config.toml
activation = "tanh_gelu"
positions = "learned"
bias = "all"
tie_embeddings = true
parallel_block = false
init_std_up = 0.0231
init_std_down = 0.00326
lr_head = 0.00494
warmup_steps = 43
decay_fraction = 0.929
final_lr_fraction = 0.0
batch_tokens = [32768, 65536, 98304]
doc_mask = true
steps = 6034
MLP neurons of a small language model. Each row is named by its layer, matrix (up: input weights) and neuron, and shows model dimensions 96-223. Each number is 128 + 24 x the weight over its row's rms, rounded and kept within 0 to 255. Numbers have three digits each.
After each neuron's rows, "fires in" lists the words (lower case) most often at its 100 highest values on Wikipedia text that the model never trained on.

L15.up944:136183134166161138103103097164146100149156121158087113111152155129125136130145106158155127096123121097081107151106150104114087102128145155126109075076108127104115109150080128150112176095102100154119115112182093137142115159108124139122078121123147091146165129094124145090123127152149143153155177119109146137162111138090147178163161144148125113133151142139119117082121150167131098113132
fires in: "a", "to", "the", "microbiologist", "at"

L5.up922:139129137132133117138142134127125164140148080094089127152103139125124097131155127117092130100134141106145138150150115098104120145139117129124152083129154166112089133153143120127102123122126166132182141112174125114154173100108116112125156123113131152165148126123147107111136147140162153113130130119100116103102151125123161124084134112107116114124085128099130122143154111117162104121143
fires in: "between", "including", "such", "both", "last", "either"

L6.up790:124090128138137124145147126094137113161152161094117154125103139135148117121129132078141139170100106122130114112126162106110121111137112176118150099119145139170101101120115096124127151115132102125122112112156178163148168132121152180145191143120132162165111183110156111092156123129147144116140156132121156124120091126125102137143100165142104101128134094141131107110152130145135170117099
fires in: "he", "is", "was", "being"

L15.up649:094178107129152113112146165117149130152096089108148166106176140121063092126160167160122144113130113085105121140151138166150095127184147121092123141162104111103112122159097117110135140140121137144131145079169141075134098159159101134138082126126118142132140104143114141096123125159117145155145107112130120119135125092145141120095117093098113107123111127110121107123103057115162151177138
fires in: "of", "for", "ketenyl"

L17.up1195:114165103082177130154190140103124152131125160100125118133114125152132089137112178098110135134098113101142163134143097140136123131144127077139157117099126151115118151123106167124128123127138110129112132128171124146138106199079141129147112128109156135126121134081139153109145108057144116133144127102102092074110105082125154065110125104135143146085114132102116137099179116148159132150130
fires in: "an"

L17.up708:146154131160109115174134105091145089139130114101140116121163124144122084145165098160126136147110122108112142153139072121104122121113160116143129123091169148172146140127137124129155130106116073159120147098147129159117117168112146145153074110133152097127174119125132137159116096093108138104131089112121128113130108138107097132141141148151142108127115084153148163121124128117181100147142
fires in: "an", "ancient"

L12.up592:128173109112115147124154169182078115123120126176096143114125124154114085154144138101164109129102154143134157136129162113124134142134162092084130068120141123099099123151133131141143108120161106166095109069138130150115160110106147130097136178135108128132118124136137167117127111102119134128112139169118103142139058125167114177140140172100132103103101076159128171169143114118173135127132
fires in: "a", "of", "s", "on"

L12.up430:120138111086112129077138115176166126136146065161196153150116082123098166083088131119136150130123167116127108115183128095106156143116147119153101120107111167132098119127136099134133092144099134149162149120163156133148142135110135112124161100145110149135113112148105172113097122131161096172094145135120150116112120116131126135139159127130133088152137096116173150171169165108170171121103
fires in: "in", "the", "to", "with", "of", "by"

L12.up790:125115132107132160159089133175113154134147165157144125132148115097136096120123178133132120149144118157127122142145121126117126144108132119162119096121126100136110115132139136140124118109147125125147140116103133112105135132138117107150113102095143173126135092090131140154190123148157142152073082144111102174165103083148123134081106151128139096080123161110095132126114119129150136146180
fires in: "is", "was", "being", "were", "plot", "are"

L12.up75:114118100112165112170138140100114138154101133110120100139110158112111134134126111110105153141160130093141099157134147135139136153162122091125140173124163110161105170149161149128159118056160160161089145180115153123126135155052107145145119086139122142111151138143162111074084144124135111105164160172128179149090133127146101139141144138095113148143146157132119159105114151107090119160125
fires in: "the", "most", "all", "black"

L12.up628:134136130138077119115134158163093099165124123140139151106185108143118111137117122128169113129114128103109115170155142138134121148157150114128108152082096154101134122094134153086152090184150140144150103111140143132163112095105157096087110188156130128144156132127097142070118127150140148132126116116129154114127095116128099102131133144122163149137101097112149125123117098141129113165129
fires in: "and", "s", "was"

L6.up486:143106143149158121162146134113123145163129094153156109119115173175188114167140149101181118127098129159123166091140134158086144102117128132137077127136117119128087129128123082131153134134121146117160122119131120129112122119106059122098114173169127169127124097149174095137151158111118120124136147160063140098149084138108118112088123156112107106135124095111142079132149130086148170107147
fires in: "it", "his", "him", "the", "battle"

L12.up1094:101142116122131112131102169131108177124128131122154122080136125097111116098156111090118158161139143143116148107160126122118118119124151120119072159110120123088071141123124137131161137098146158149170106154129140127167143139133109095128112107127096122143100089130158124147143115163118119146097132115146154124125099105130128129107138109160123139139174148103157121117148123115111156103146
fires in: "were", "was", "are", "his", "their"

L17.up824:159169139115108115166160133186102103109142096111116136162095113177142130113143104165142198120134132132172134144118123136156157116165110134117145107136131102137130093097104118117161087096189153159128118067138132126137141112112096143103119132155101178161150149097111154105106100097163083163090157167129151123157132110119138133144170116135110082086105130088142117137126127143146155102162
fires in: "the", "s"

L15.up906:107139132143090109123111100128159086169102079139137095159073118126118179144129115112141080111164164141125127127153113146152151103103091136103152128082101118171125132108124150118112110121148126157114145174143151089168125160161172122127159153111134125111168178106108153137134151105159135136098153113124056134140123125140150153133148130142139113114133134130159128141165112142139120139158
fires in: "the", "in", "of", "between", "from", "at"

L17.up9:103120111111158109132134151122118112169095127119098149179114151111109144130111084119097071170119106095163137131095128163146155107087114105111136121154162137129163115200149113124151125162134113168116119161142129094100147151152140183117070156097121125144109152117103138114165134109199144094170113162140133120127119154143116126138131123120160158142148111128167114126112145101125159132112
fires in: "of", "from", "the", "all", "years"

L6.up1006:124115093117130110143121102053115117144110126144127109087164127072138162079184173123149109085119118130147141117133141148127126119135152134153114125112112150136117165123116084101143163163173187144132123123131150106123155129167128149139191115103114137126154091112141134146103120133118128128103116121097141116132109137111153091132193145139124131086091112118121101128171123101132135126133
fires in: "olympic", "world", "his", "basketball", "european", "olympics"

L12.up687:141160150115110134115121123162085139098119099117159174112141120156143111131116108110146141108167100134116124081107200160129130124114145119142122083137091115148111128150087133112146132132126150131109098120120128184102149124158130078108121157127131135111171166129117178113153108150101146149142177125088111124184099131115096132136147126137122134115099127096150088110106128145188136098138
fires in: "s"

L12.up1194:129129092101118123104155164139122149136125146108127126122140161153122124135148130089150063093153129155113123181122115115108127103158145155091080104137158153131116110144114195119098114132193084152146159158119117142103126103119129138108147144133107115119118113165111170136164113099106142106123153153108109122177130121152139154115169126140144134105102111099159107125139114162098130142128
fires in: "and", "in", "which", "with", "s", "among"

L15.up632:103109122113095120156155118125146174166169114116174098186132166136102148124138121122090137109102119107161173148128158094100091128089157102121159156125117164153132119084158120108104139102071211137150131062111108140137154154128092101132127151133144166166146152121134151132085094123124098094150160127157110131153172154114114150102146141126123132119108103146100134143135081139164101149107
fires in: "as", "the", "to", "a"

L17.up1228:072111121136122124141158103140131140085172098170151098124140172095115103088126137143131120116123175078133060125110149099082140127113133099138118150154157116128142147142098125145077135077115132154100091129123125124113163163172125137094119106094101130147108091107103153125130113069129129137146120155131109119135162129133130134123149119131149129122131175119149135146121106104114115138091
fires in: "with", "from", "of", "by", "between", "as"

L12.up898:118135082149089111105138118133110114129090148149114136137129163117101126130108106121141124124121123091145098144124153078141139143116113137128144123114164136165130153132169079096157133088139140126103119143140164147104102099113138084137128130119123130109116193114131149138194131145180070125095143168095104105140132116112123110166159101157155152151163069181092127107136131129178144099164
fires in: "was", "also"

L6.up1227:148133086111134143172154115122145143141157110118148182142158150129111148126167125089101124117114145115150127139103087084118123105140135071172132101103110153160143117094169120170147134139156118130167076151115137147124126162128160153124153111108145118097125135141144181138066068118125146148134114143115126100117147110118107136123114122119120086127135104142069133131171130102103155107125
fires in: "general", "an", "chief", "senate", "a"

L6.up931:135135125135118123085157148100118148133118131164150139163152110135139131082117087153098096130114115159131116170131135120141134143107103169121148120125107119170125152137112144127128149116125109125142115111138174108134156087150128138164149116114108139107115152146126100123119133134110154097119137158074095156104177167055110153049150113084141137097108109117168132105164141090129102120163
fires in: "the", "both", "between", "in", "central", "on"

L5.up1199:121107081152093164158157096126172133152087148104124130121115179094170129103104135099158123151056156102137126116133138111130140108110116125127108094102133161119109110129165086142178111138130146132105138154119172128119118166084122141105159146126113144141157138136139138134124127166148146141156147121097158143160130132099140141186146135129134114171158139148121135109105132102150128075119
fires in: "is", "a", "to", "was", "family", "that"

L15.up355:078134086115169088146127181126124101127136114146140132143124109138135099083116119133080168135110110129117104085113124132138092162124135106140174118136130132106146126131130138153103111157110161150115104090128108109125080099119101086129169124136133144171099179126168173108143163119110095151160138094144087127146177179132142083112126139114151120105112122125180176129139103145134117106106
fires in: "for", "a", "after", "in", "he", "she"

L20.up654:101123115166087143158137140121163126093095166145123098125118131167155104118106108160104124110113124130119153138129123119167096168156087134141164135106089112125160121103136158087157137157098167178132124119156107139118130118144078119110116117095150097122117142156130164152127165157139138135078119141137094177112119128153172128153187169127160119126084142096159127117125072116116142105123
fires in: "had", "has", "have", "having"

L12.up519:108126066134147143149124134159173126119116130165112155135119114082118108105149111178088138120157114140129161173085155145141133129152118142112128148142156099143137124122120139107114070132143135122151135057115136128120182166132119128138114154101119093132109109129134112118113137075160100158099134141134118123086131151091124123129143132152122116123166167086149110105142134099174133117126
fires in: "the", "had", "they", "her"

L12.up301:121145149172093116118140189116134104133149124157130098163147152102160133068159127194191107129128172138127164145115128103141105123126139100163133108141157112127098116082101118135152133140143125132137159118134122133160090127111142122088124170135154121120123128148126148155158119086121142146152128097128103100125173142134159152125178146133134182157162116136110112139093095136138116105136
fires in: "of", "in", "a", "was", "to"

L15.up463:106115103120154118140144098116123149160088136117160157140158094165141078145133181107136130127159154136131114108114127141103098138107160126091103118113128147171108130156092127132132128110108127146146129148086166127145180111187097134103095131111097091139123113143118116132132154130096147108184170162095169143132145170136180096127148074146163108187121145117128098116101178135165181143110
fires in: "the", "other", "her", "their", "all", "his"

L15.up34:112167097109143107093126113151156137131149116158136139131128149126103098108116078124090103108095136143110144089145086146144132097105112121124132094091142154106137197113153130186125147128126140133130094093175149110126137119121162122125144163141093107158125136099138148167151142145162143133072140119109115152119116166079110101129111130087137132166120110101120111139163116092103140103127
fires in: "on", "the", "over", "part", "by"

L15.up455:145132111118114097115117153138134115141121121147118089142145128144104124100134122148167155112152159087141104095114178172084149101083089096151167169091147166130141143088135135117130137119114135154109117141142117139142150093160130145124171151125151104130098080110150118106125104130149156161104151144126122095074137128141131170111167137134111177093117152112184184191115139107148107109122
fires in: "the", "of", "from", "at", "in", "to"

L20.up418:121167122102142103146151087145133117136162047145132115142101136151091146137157148135167062072142103147110171162138134153101125107126155084127128131111102125088124086136142088158163127128175092115140135093178130111087119117131174132096124120154115114126100101137148126145094155117104150121118119147083110081158123124136130112172175122141160162151155112105102128124111166140114108104129
fires in: "a", "after", "the"

L12.up232:110132124119153129130085127155133130122131130120149082131152113138104150111139095156131100118124142117154149122142074116097104178120144145143102151092162155124111107110117156079112142109134106129156154081137154120108125104135154136126097120117124122139140132132117127121067131114131129122177154149098151154065141109124160146134168117110092133104146176134105119120100120122100151133151
fires in: "of", "the", "same", "to", "this"

L6.up389:123162127125111154134134119080095101116107150104146134112133192139114127147130132162188135080128126150149150116127108168113093134130161127141114090192149114189156132136113109120151109117134107162134077135136144115131149103090165141086184136106188123130168144154143136130129088157169159161139142143154117113128159073175084154140155136107128074121138148136122122114125126129096153134158
fires in: "the", "by", "with"

L20.up1187:127148139153118113106166170136120146097147174111133138132127152119111121111144194114130094112084140115128135173170134149148135154117134108125084157118129124113096125111130182118151123111126066124165154157137150127145111135075083110104108155132116104132122134093119121121164095170114151178068089138142138157105127139107146134099126161159108129114125162111117105154163042123118121116104
fires in: "was", "were", "not", "be", "had", "being"

L12.up397:101151103112127139116164147101146108113083108125084156089152160062105136101107125137158159112111112144090134109173102116143116103154122115112136106137121132178120126123129165096117116150141129130112110144163111112127117113120155135114182105116117142091150133089083110099161138114128082166144110134115167107104118081168118094122118140149155117115101152096111140147124108136163090153135
fires in: "to", "not", "by", "in", "are", "after"

L6.up1154:126126128103113140142140143128136134109119089113098151139113136103151106120103103140091113149126138121124095145079097121171185118126165144164127102143133156141166139089121151129128117127127155121141139110138146137142123129143133137131113153085173140146123097142163094135157122131139113168113120098155139084088121102107127129177097095098102085177139157140085146155115153117162131129089
fires in: "since", "until", "has", "than"

L15.up759:129096167141093111154118191133156103161120111141135152150133152124134127129154090113104108142095119144138116109139165120147147132143143134124113100140113124161076120138136085162098113144132182133138171146114089142115132122140154098096123141143120130133111098183158101095135115096110089098112144100139158110118101116082119147077145125098106126136144065162105121133167126138156159124156
fires in: "that", "then", "as", "which", "also"

L5.up498:133142088172120152086123143132148114131123107122127125100137101182067124154111113102162132115088159131104162124158128148132120148162117142106133159099090155076117140174155115123131171139121103138077124112153160146149091141143101151121106132121127130145182119117112114138150094089132109144126141139154152132075124143075159113127137142134100111154151136116083125111133147111114119128156
fires in: "as", "former", "played", "current", "remained", "still"

L17.up433:140150108138143120125115138141122112136155081164149112133155131145097110121106141110123162135128147097156131139105176136118163086122178133136161159109118111127125136148135117126086152153074115112120175116101160094176119101112106139096139089169146166099121158156138119132151097082129177145135135115140105086122146124077107137135107132137123098100118131150190187129116112113081127122099
fires in: "of", "to"

L6.up1066:126132135174122111154170114144130149136086133098148100118133119154140094144125110156141118131083114095142088140123100120159149092133139122151107125134101193169135136142125123130134111128150141137134154109138154131136104137098134135101095159102085129081143133091149181166090112082077130123118160096107130149126147113133109162119190108130116109124119114115138170104107127127134134089125
fires in: "that", "or", "i", "but", "a", "if"

L6.up460:131167107163138117131108167123114146112119110106104114110107152117095097141147144117152086117151143114106133154160109129078186114132123137108109139158130171122131141160193140153167157096145160114133146098146098121108134150133132138131132104139150112112120114117115130112130164100128142107149138132139169125131096118138112119114139130138131151143154148167131142114171072136117110137086
fires in: "which", "natural", "et"

L17.up1192:084160093094145131146168152122132142119132151124131115131115160101191124119107106147136152149185156110096120109140111168140127149119132153101115146099132143112122132141126095134139136142130154131099105173146141159109125161115135126108113131071125121122136126121133155109152106197157179116141190127117122115111114138149148161150115079122139108138122118048126082141113166118070115105132
fires in: "the", "is", "to", "was", "only", "are"

L12.up442:151099082136152134141151141095120097138126162096102105124158127139143094143126111151141154140131147114082145157169099155124105143109132114108125179150114146171134128139153101147131132098108115092136117113119177103150127139119157136112176115146129113137095085108112107103147102113109075163095111081097102094142115087128142146086167150174110108090130132099134126153154135114095085118161
fires in: "a", "to", "more"

L6.up418:099142153142147127177146141130155126176157072120165128149128104141142093108157120127162171115115111122143153131111080145162168105117163109132132114139109072142142146144165122148118120130092101134117115138088143141142124138115151167176119113100176116140141130132127125138144169142138121150130135154139117116170141106099124141116143148141170123108111097118147176080103150110140121139119
fires in: "him", "it", "he", "she", "them", "df"

L12.up910:144136125100143128138104112106088127141067168119129159119157119127092133151114140113153095111138128124130103138138149158147078108125125108145085142161105122168117141187104119167147097179120124096093157145159117178121133141117146138110133144156117133127140134110130142070153104138172146093164114110150101085120135146161124118149142108073091149141171147095129135103143125166124120097174
fires in: "born", "a", "of", "former", "and"

L15.up853:126158131086144115136112161113105167128127112113112170132155107125127158137124163112156173141147117095137146136181101140135150148148119122113141209158164141131127136111122186146130143111151141139150125151108196082152083110126166168095130170107115168169131135095092141146128094113139145167116124151069140119101123136143134116111120118124093107102121129087134181124128160106134110129110
fires in: "of", "in"

L17.up1272:131141137123097161138101192153119105132118111139162129160134116133130108093173123114137111150141089088158095116171137123136153142150088072135122105150125152117108100080115125095110102109159151127125137131153112127077083117139140149117131148154090151087149123152084123123145109122090133138103068130121140107137090079114128169136132151135117130149140095139141121139109123115149149129120
fires in: "and", "of"

L12.up1151:151115086110128137110137167136131120105104142139085160082124168128132150076145121124164123151095131124130117140128119137133133104157184087158141106125159098155100111155126135134119164139118107112123132087133138111108106143079133124085168146112117182123132154133141074148156123103154114159113136124094133120119104138126138126171124160133150107177179133113130134092108122124138125124173
fires in: "by", "with", "to", "from", "of"

L12.up343:092151122122138108095142155113108103123102118097076169120159112101129105148144109078118117115115147124119118157098135135127173170203154146141141139124106145098160122135122078166123148119126146123130109130150089138123125121177154143035141129090136133132072147105081144165125086107123140182144100123139108112122109149179131134130108128105130141124150161128118133118134159080097145114130
fires in: "after", "until", "during", "since", "for"

L6.up185:140154107174116167139175146105138105145124088111184166129146145161075147106139109135167146112100126083140133136138146110122148163120087160150126141125073142120106123149168109111197124148129125146130149138157138137120110115135146116117136159099114085138165098163099171134134103096114105146122126151121172104118113142091097120138161126113107141123093121145079151091149149119128107092157
fires in: "played", "playing", "as", "formed", "living", "founded"

L15.up951:105125156157173086092121097143146135112144107142118147144118122137118113133121130141108141154111158111101145124138181126141123147131140111120093144174129114125117136122112083172117123160135108128083109163148107098143144128157113089147093151138085159134131117083121144104113097111145170136115192139137119086123124094165104148162172084164132113106131091160135158126118119109161096073181
fires in: "born", "as", "a", "in", "died"

L6.up1107:121118123126131127088134126152169131123137093162136111093086125164161143126141121112101126156110080137127151158096135135125140099137146089163110113120126114128166083106160172135116113157127126171174112137105123137140122124143111082170112112122114091154113117107087180125146124126172120166180119135148150147156145147137130123107149143139103081125127144137135165096113145138084142118112
fires in: "there", "construction", "result", "resulted", "changed"

L15.up735:158145160111137142129090152171137151147091154107101113100105108128156084090150118154087072136101124148112164092146130052149155133107122091097129158145147115151138151137099101088154097136121155130135142131167162133137113111120120124151137148110154124126140127139136149115131146146140143117120119122117139124089119137122098129135125095131104130131111129120112084113115115163146139140135
fires in: "is", "has", "have", "had", "who"

L5.up152:120152151158130132129177146162138113184141141113171151118152126149114104098094162103113104086103135088106161133153124099196175150128157110117118128089131165077136147160146111123135099185115113154103114103137145133107128135117094148125103120098089118163122109117168133137156115089110161176087105045112147144123118129117150144093133139110109116130108124094151140143147151112155161100142
fires in: "were", "are", "was"

L17.up161:117131091130107126142135125139150115094111170130123163155106129104127090085132136101097128127155113154115133165136145123146140176118126119147115101120162126132116146127140152117113095178100136185127119131154134153123141105138106116105091158113102074124063125121146115113139148102175098117142098189145087122132140122140103140186157163134110104120140125133103106124137133137123122113152
fires in: "was", "had"

L6.up203:140169108149117160121187135130137153128132129067143119094090115133125124092149130095149154153085139139101103132113136114172138122135086102118148110098139149134118138112126134141112155095123145135105126119140121104116158111095105084132174156105188138150085113128156119146129128104157122134076122135106105120149137095129176140101131138094100144116136091146159138120174144127135132123114
fires in: "than", "about", "not", "almost", "just"

L5.up344:145182108117140120114100159149130127157096146078132176100114085147116096098140151102112112104094130146116177080126132116132142101122110130129092118116107154153145130170141154144175102148120109153110159149128201136125143132137104145145129159096108097138139105110117156150132137111116154117151129091098124161161129105149128134117118114138065113143147177121138126084147154131109144096128
fires in: "is", "was", "had", "have"

L17.up871:106120134169108134122098136142071119098161070157134143114120118106152137101120133118096125085095100119119133094138122165164112130142126105155123155140112133127137147156125144140139115142161196121099162131108131139097133157127133126112114089162143105074105088149104145143117121119125128175125118152149113125139128114128169128144195168092147112176117117099108142114113103139131155163116
fires in: "of", "the"

L20.up931:085152118117160091150121164145126136130172135100106129127150132152111124089132140103133127171161144123124121131143084124137126156122137137117110107145104124151125105142125153125180112154126151118110130125116099053093140106127145036133118140139137090147132124152121160146151083126098115148123114140128110165130144104108166159129137135102079126103140194109103140120110134179147161182083
fires in: "is", "are", "can", "nicholas", "anthony", "to"

L15.up266:113162096129125166125173125133118122119121152097117123121079118126116141142126120125113112116134153082110140069126107080113159135099145177095130111140112124154085145088132135131157205147136127129085119109130124162167126116122125168138167152113126165143147097157103117158123108142142126199151128164108096092141078097123144120152117124191117125100099141113107075153133201140106084134150
fires in: "a", "an", "the", "to"

L15.up354:121067114121125130116114123123126139090134191133134099121134126112169134091101169140144160147123123147123093102119126123167124119075132138078102104107150156145109150127104125147155118121091169165142124130150149115144143142127128133140087139108151109113109089145100154113121132135107113156129121144144127129117098137151143149153124162164120128142155168131120088175107108139113129132128
fires in: "in", "the", "of", "was"

L20.up1213:133143100108139120118169106109136085116133114186184109139094118128116146120142086092155098151057148140108129198113134151114128165131110160121104129132166129116095112121135112153121180152148147114165100122165138142144118146108118119145117139138155126168123137128094107138143087134163179083110119138127095099164104105103157088102116123112126111153144135155126099126127118127164138108106
fires in: "on", "released", "arrested"

L20.up895:138190132105112108165077100130139113144127110137114149137108122099120092133148127125095153110106153121130109126147158115113169145087157089121128151132127123150104139163100129165058159161150100119116167093158165159123128083125173153114173124161128136135154098140147155098160075139152160123064124196124115111113131138127084130105131160166135163158145109115162178140128092111158137139133
fires in: "of", "and", "as"

L6.up1177:138106117125124168099101109124133107134129137067163130099155119184075121110123059111142121094117094130143098105137135107141168118137111109124132086110104117111134170156131152104162157156114145135166115139108142170132112130134115105150119126136097116175111119085118149145107126112095193160108127145082090151147145162068132150143147087135152132082131099129115118115140087130165096117104
fires in: "the", "a", "an"

L12.up1262:125118111164134089139149143142148087170143075130101089187079123117129166105154142157111146167128110119138137161101128125137120116138140142108144154103118127177111138145140080172153143120089182131121143083130107107147112164087152118137177135118078140136089159119134122093082123118076133156128119119125083135122146124159136099089122131098120110140109095163130138154116095163148149149121
fires in: "a", "as"

L17.up941:124092139134096116123109148103109146137131157065162112127147087118102133110115106105080145128125108090141136128145165139153102133119142094158139133112130137114163168123122149133136109156084108146081108107142142095191161139135109107139124111123169149128065116121132130108137115087114108152102114151127090138121097141108141157141157117174097122146147084131167153179151145127133155118140
fires in: "a", "an", "0"

L15.up184:135146136133098125081104174158143125163135129143127129138114098131159174142148129115115075106139106152109143102108124096151104158154112088112137125174121076122122118110158156135139114113155098120085131139198173129146085120164133114136149119159126126130181142132132155112124109151141143170098142125142118149129125158116155145100085154131157146126125138106089163124167109136107151129096
fires in: "of", "and", "to", "the", "in", "for"

L15.up507:077108114146099131158153135136106166134128113116147100106128146112129132143152128120147132176086161127147103143140124089166153110117142152092137096146128128121089122122176154133137143112131153120128173093123138112148126148101111087133071156137096130099119108111106134069122099143115116147102147116100125118113086101129153125155168162126179077122118106107111167136128104121157134120134
fires in: "a", "is", "was"

L12.up24:086169149113103113122103163114096130116111170139108108149138139146135115125135150065190132141111154151115108159113146155169088159167129112157171141141130110170147107121141088125159105109136096186140107118105123104152108103107136124111096169132100158129110142128160138143116136108120111175110115146135138141112118144127107119114099163093136117135114162119145126082119087114130156114157
fires in: "the", "a", "gave", "reception", "received", "won"

L5.up773:094143160133129136139079120148092113156135076106101122150128152140116079128116083116185104083125075110131137117111098109124113157103151100167142157139157153155167126121152110176147139144115151121088085113114141135134105110168115090139129111095137099138150155139116135113148118128079164130123143117114161111134144164136090127150122155113124130115124109127132138108106194137109117127110
fires in: "he", "it", "conservation", "health"

L12.up1277:133124140133113101101097129140103175134117108104146145140113123119116080137140137134208113073124147134153153060124107117114142140091172123127123186139150094125101064144125136081130099104175106077098122086135140115101145115154106112133124135082157131145124148120138129139125138188149140125176129148132165145092121145128082108119157103148129141134108146131126173105126112144147172129147
fires in: "of", "the"

L17.up105:114102074089180128152103160115141112116117124125124120121127138148067137131103149158129135133142141090086127118119145132115116075171132154109140123144174068111117103105150153141127160116136137155130185140119163117153104148114133140145145068131140140105141160139126166134115167131145170123166142169112103114102097160099125139159120119160061170105101128104176133106155122157137121119101
fires in: "of", "in", "at", "from", "group"

L6.up876:134120145157124133119114163140119112158121148136113135107092103162121119179113106120113154115068121084117137148087107109147168155119111131155130160093108139136144136120154158108126112093137159135134169082135135093108121141142160120143112158085111133094164088133116141109134104121126101148162133173134137121100119116142139129116191146093120155139136129178128151151152178129134158118105
fires in: "from", "since", "between", "of"

L12.up563:105133112139104131147138163140149102171127106126110109141138135113114134125122148117138105117138152103114138117154157105126096158106115153156149132083147098150115157139108116127146083148138133143118169187140146063096140103103111126152086122070129111119117162108135120133120122115110092097160130174124116132125159157187156135115127148143117145097168106165164112164085155148134144122115
fires in: "first", "was", "also", "most", "one", "the"

L17.up379:131090089118102122145123147134170145139117156072148113140159144174109147143143136123140136120157110105113150144137104112148073139146115122159096144165131132153135135145099135140106127151153128102140138122102138115127127140147074162135130081140131138137100117144131166050112134089126171131160171155086138123152140111101114184146140135092162103155159136130093116149108077129129138091110
fires in: "a", "of", "to"

L5.up552:162110135151115170120080098136144162121144161105171110116130080136117139114125147064128138111095138102118143131147109095144168147090153118098097110075149140109134128158142090105147149133151099124112113149119155151139096179112131167112163181148083089110125140135136096102147085101150159140131131144089174133149141134121111093128126190137133123142117115121093114151163150106157139073124
fires in: "was", "is", "were", "been", "are"

L5.up1095:146090132172154116119120174157133168165120132129093146106112138159098075128118134156128115139129113145099117164163128108137110102130141133153172099145093152100133085144128105166153135106089118138099128129158183145128095087159099104156141120136140157118155152114187088134120170095099130078102138151109134142161116139129111098080104123134129093099136156138154127137138109167145147126110
fires in: "by"

L12.up885:116141140129182119086114120127124163148112135125146115069130154090141131103134137143074085160138119155065156128143172128128163144126095085147134141094117147124115107123122138129153134146121125135120133106115173080164082158143149109135100110102100162108102143110141117131146123157128155139159121177095157130133095094147113092139110109140122106123148106121151107122133149129105158133159
fires in: "is", "reception", "climate"